Part of a small language model's weights: 79.4M parameters, rotary positions.
MLP neurons of a small language model. Each row is named by its layer, matrix (up: input weights) and neuron, and shows model dimensions 176-239. Each number is 50 + 10 x the weight over its row's rms, rounded and kept within 0 to 99.
Before each neuron's rows, "fires on" lists the tokens most often at its 100 highest values on Wikipedia text that the model never trained on. A number after a token or word is its count.

fires on: "er" 24, "ator" 12, "tor" 6, " could" 6, "ology" 4
L4.up717:59 63 66 66 49 46 46 42 39 33 47 66 49 64 35 46 64 38 51 75 45 43 57 63 48 43 43 48 70 68 40 32 43 60 48 47 47 36 53 53 73 69 48 69 35 50 56 50 40 47 31 51 46 42 41 65 58 58 39 53 56 49 48 39

fires on: "3" 17, "eb" 14, "ed" 6, "ron" 6, "na" 5, "on" 4
L4.up252:69 49 59 38 57 51 44 43 62 58 44 50 59 59 46 49 61 48 49 63 39 46 52 45 65 42 38 57 44 47 47 60 53 49 52 56 40 57 68 52 68 72 66 56 58 42 43 52 49 54 40 39 49 48 52 69 43 60 54 60 41 37 51 52

fires on: "a" 26, "th" 12, "um" 10, "ary" 7, "s" 5
L4.up665:57 49 47 43 60 40 52 48 62 55 53 49 49 66 59 70 52 55 51 47 48 21 43 52 43 34 54 47 46 60 54 55 43 32 44 61 51 69 43 60 59 67 43 65 33 51 55 63 58 57 54 48 36 64 49 34 54 57 61 39 45 44 41 57

fires on: "ing" 32, "on" 20, "ting" 7, " playing" 5
L4.up155:50 63 61 35 45 58 70 42 59 60 64 59 30 61 42 39 27 51 40 63 42 48 50 57 35 50 50 48 62 53 40 36 46 47 50 38 38 46 48 23 64 59 53 46 57 41 69 43 33 68 63 41 65 46 47 56 57 34 41 59 47 37 46 53

fires on: "1" 30, "5" 23, "0" 10, "4" 6
L4.up2520:49 61 27 45 53 50 59 68 43 48 42 57 43 60 39 50 51 46 72 53 49 49 53 49 27 47 44 56 47 51 43 51 47 50 37 48 43 40 54 40 54 43 37 59 56 61 53 32 48 61 60 63 58 57 23 42 67 36 44 54 53 38 54 64

fires on: " at" 25, " under" 12, "." 9, " by" 8, " top" 5
L4.up1714:51 45 52 61 45 52 70 50 68 45 65 48 60 52 29 42 70 62 63 61 56 60 70 63 50 42 38 28 44 50 50 58 45 48 57 40 56 47 52 47 44 61 54 48 48 60 51 50 67 51 63 51 65 50 64 52 42 52 48 34 55 48 59 44

fires on: "1" 21, "vis" 12, "er" 7, " Inter" 6, "door" 5
L4.up1231:50 53 63 37 65 46 48 44 45 55 64 42 69 49 48 48 65 46 60 46 47 60 31 57 61 37 54 55 58 45 39 50 40 50 68 47 55 28 44 54 49 55 50 86 38 43 45 54 49 59 48 59 51 50 47 51 54 35 42 54 45 55 46 33

fires on: "o" 12, "p" 11, "ak" 11, ":" 9, "er" 8, "po" 7
L4.up327:59 49 44 38 48 34 43 34 48 56 44 60 59 32 55 42 35 48 43 51 42 53 51 59 61 55 33 60 61 70 66 48 44 42 52 53 54 57 47 58 45 47 51 47 48 43 51 51 61 50 73 34 62 59 56 42 46 53 48 45 36 49 47 44

fires on: "s" 18, " form" 12, "M" 8, " bar" 6, " can" 5, "ab" 4
L4.up1522:63 53 54 49 57 34 42 66 46 16 34 51 50 57 39 52 58 41 52 57 55 67 54 57 57 57 47 36 38 48 60 30 41 48 46 48 50 60 44 61 65 46 41 55 57 50 47 55 51 54 51 61 51 40 40 51 62 35 27 36 38 44 49 49

fires on: " New" 50, " North" 10, " Second" 4, "New" 4
L4.up2221:41 59 51 43 42 44 45 50 50 18 62 54 40 39 61 64 45 46 64 60 56 49 35 52 54 46 40 56 56 47 56 60 39 28 42 49 57 54 50 69 48 41 61 42 44 54 50 58 57 56 49 56 43 60 34 52 44 55 58 54 41 45 45 66

fires on: " |" 45, ";" 23, " wide" 4, "as" 4, "2" 4
L4.up2167:31 59 56 42 49 46 50 63 38 41 42 67 51 48 42 57 61 48 60 46 52 28 36 55 42 36 46 55 52 45 67 71 55 52 48 51 54 38 41 59 36 37 46 75 48 35 33 50 29 51 54 56 52 46 35 49 40 53 43 40 50 54 62 52

fires on: "0" 26, "2" 10, "ا" 7, "4" 6, ":" 6
L4.up1100:51 61 55 44 33 47 58 53 49 47 28 45 69 56 44 34 30 46 47 55 41 51 44 46 62 57 41 55 57 71 46 60 65 43 49 54 41 53 54 59 69 40 41 51 62 64 50 70 51 58 44 65 46 41 57 42 51 38 45 63 54 46 42 52

fires on: "i" 17, "1" 15, "mar" 14, "am" 5, "ard" 5
L4.up878:43 48 43 56 49 45 41 40 43 54 36 69 49 39 51 47 45 35 39 45 45 47 51 56 41 43 48 66 42 63 51 45 63 56 27 49 51 59 42 49 56 66 68 61 32 51 50 43 35 61 46 60 37 67 63 49 31 39 57 62 51 55 60 45

fires on: "ly" 18, "ed" 15, "ac" 15, " wide" 5, "s" 5
L4.up1494:63 60 51 50 38 46 57 63 46 46 32 61 47 51 52 34 36 62 68 59 55 49 55 71 50 58 58 37 29 47 61 44 38 54 42 40 59 35 34 49 48 51 60 61 49 41 56 55 47 52 28 36 52 30 51 63 50 54 60 81 58 52 63 52

fires on: "y" 32, "ro" 7, "α" 7, "or" 5, "od" 4
L4.up366:38 60 59 40 22 49 29 45 44 49 47 51 66 48 54 69 54 59 43 55 61 50 66 47 37 56 60 48 39 54 45 33 68 40 40 58 70 47 51 69 53 52 58 52 57 58 48 48 55 35 55 51 50 56 38 41 61 39 41 42 51 53 65 63

fires on: "1" 15, "0" 12, "5" 11, "7" 10, "3" 5, "9" 5
L4.up614:55 52 55 37 53 35 42 41 30 63 46 49 45 49 50 49 46 34 50 52 55 54 49 48 51 39 57 52 64 40 40 31 60 67 41 62 55 46 47 56 67 45 48 52 57 55 41 53 60 41 42 44 56 42 61 49 63 47 64 60 52 52 45 46

fires on: "ius" 25, "ne" 8, "us" 6, "r" 6, " Anthony" 5
L4.up1790:53 28 49 63 48 70 57 44 60 51 55 50 32 56 44 63 57 52 45 42 44 61 57 59 45 52 57 44 52 67 55 45 48 65 23 62 56 67 46 56 35 45 47 51 58 48 62 54 34 57 51 45 54 42 59 44 58 50 38 42 49 51 55 47

fires on: "el" 15, " to" 15, " may" 14, " |" 8, "7" 6, " can" 5
L4.up19:63 32 62 61 48 38 50 45 38 47 57 65 60 54 80 54 46 62 64 57 57 40 59 41 35 42 46 45 55 44 55 67 64 53 47 47 51 42 34 60 51 44 61 31 45 43 44 56 59 53 50 39 49 68 39 65 39 56 56 50 50 51 77 55

fires on: "6" 46, "din" 17, "D" 7, "bal" 4, "min" 4, "2" 4
L4.up2089:57 35 55 50 53 56 39 46 46 51 58 66 52 56 42 69 48 54 32 50 52 53 53 57 52 48 37 56 54 48 48 52 56 63 64 52 56 50 52 58 42 34 67 49 57 41 39 57 42 39 63 49 59 42 44 39 47 37 45 53 50 63 69 52

fires on: ":" 19, " a" 11, "f" 7, "ma" 6, " in" 5, " every" 5
L4.up1698:45 38 44 49 49 63 34 50 42 56 51 49 49 40 34 35 49 26 61 56 59 74 53 44 47 55 43 69 51 46 57 29 27 66 47 38 47 62 51 57 70 55 36 46 54 68 51 55 56 50 41 46 55 53 39 50 43 59 46 38 42 39 38 55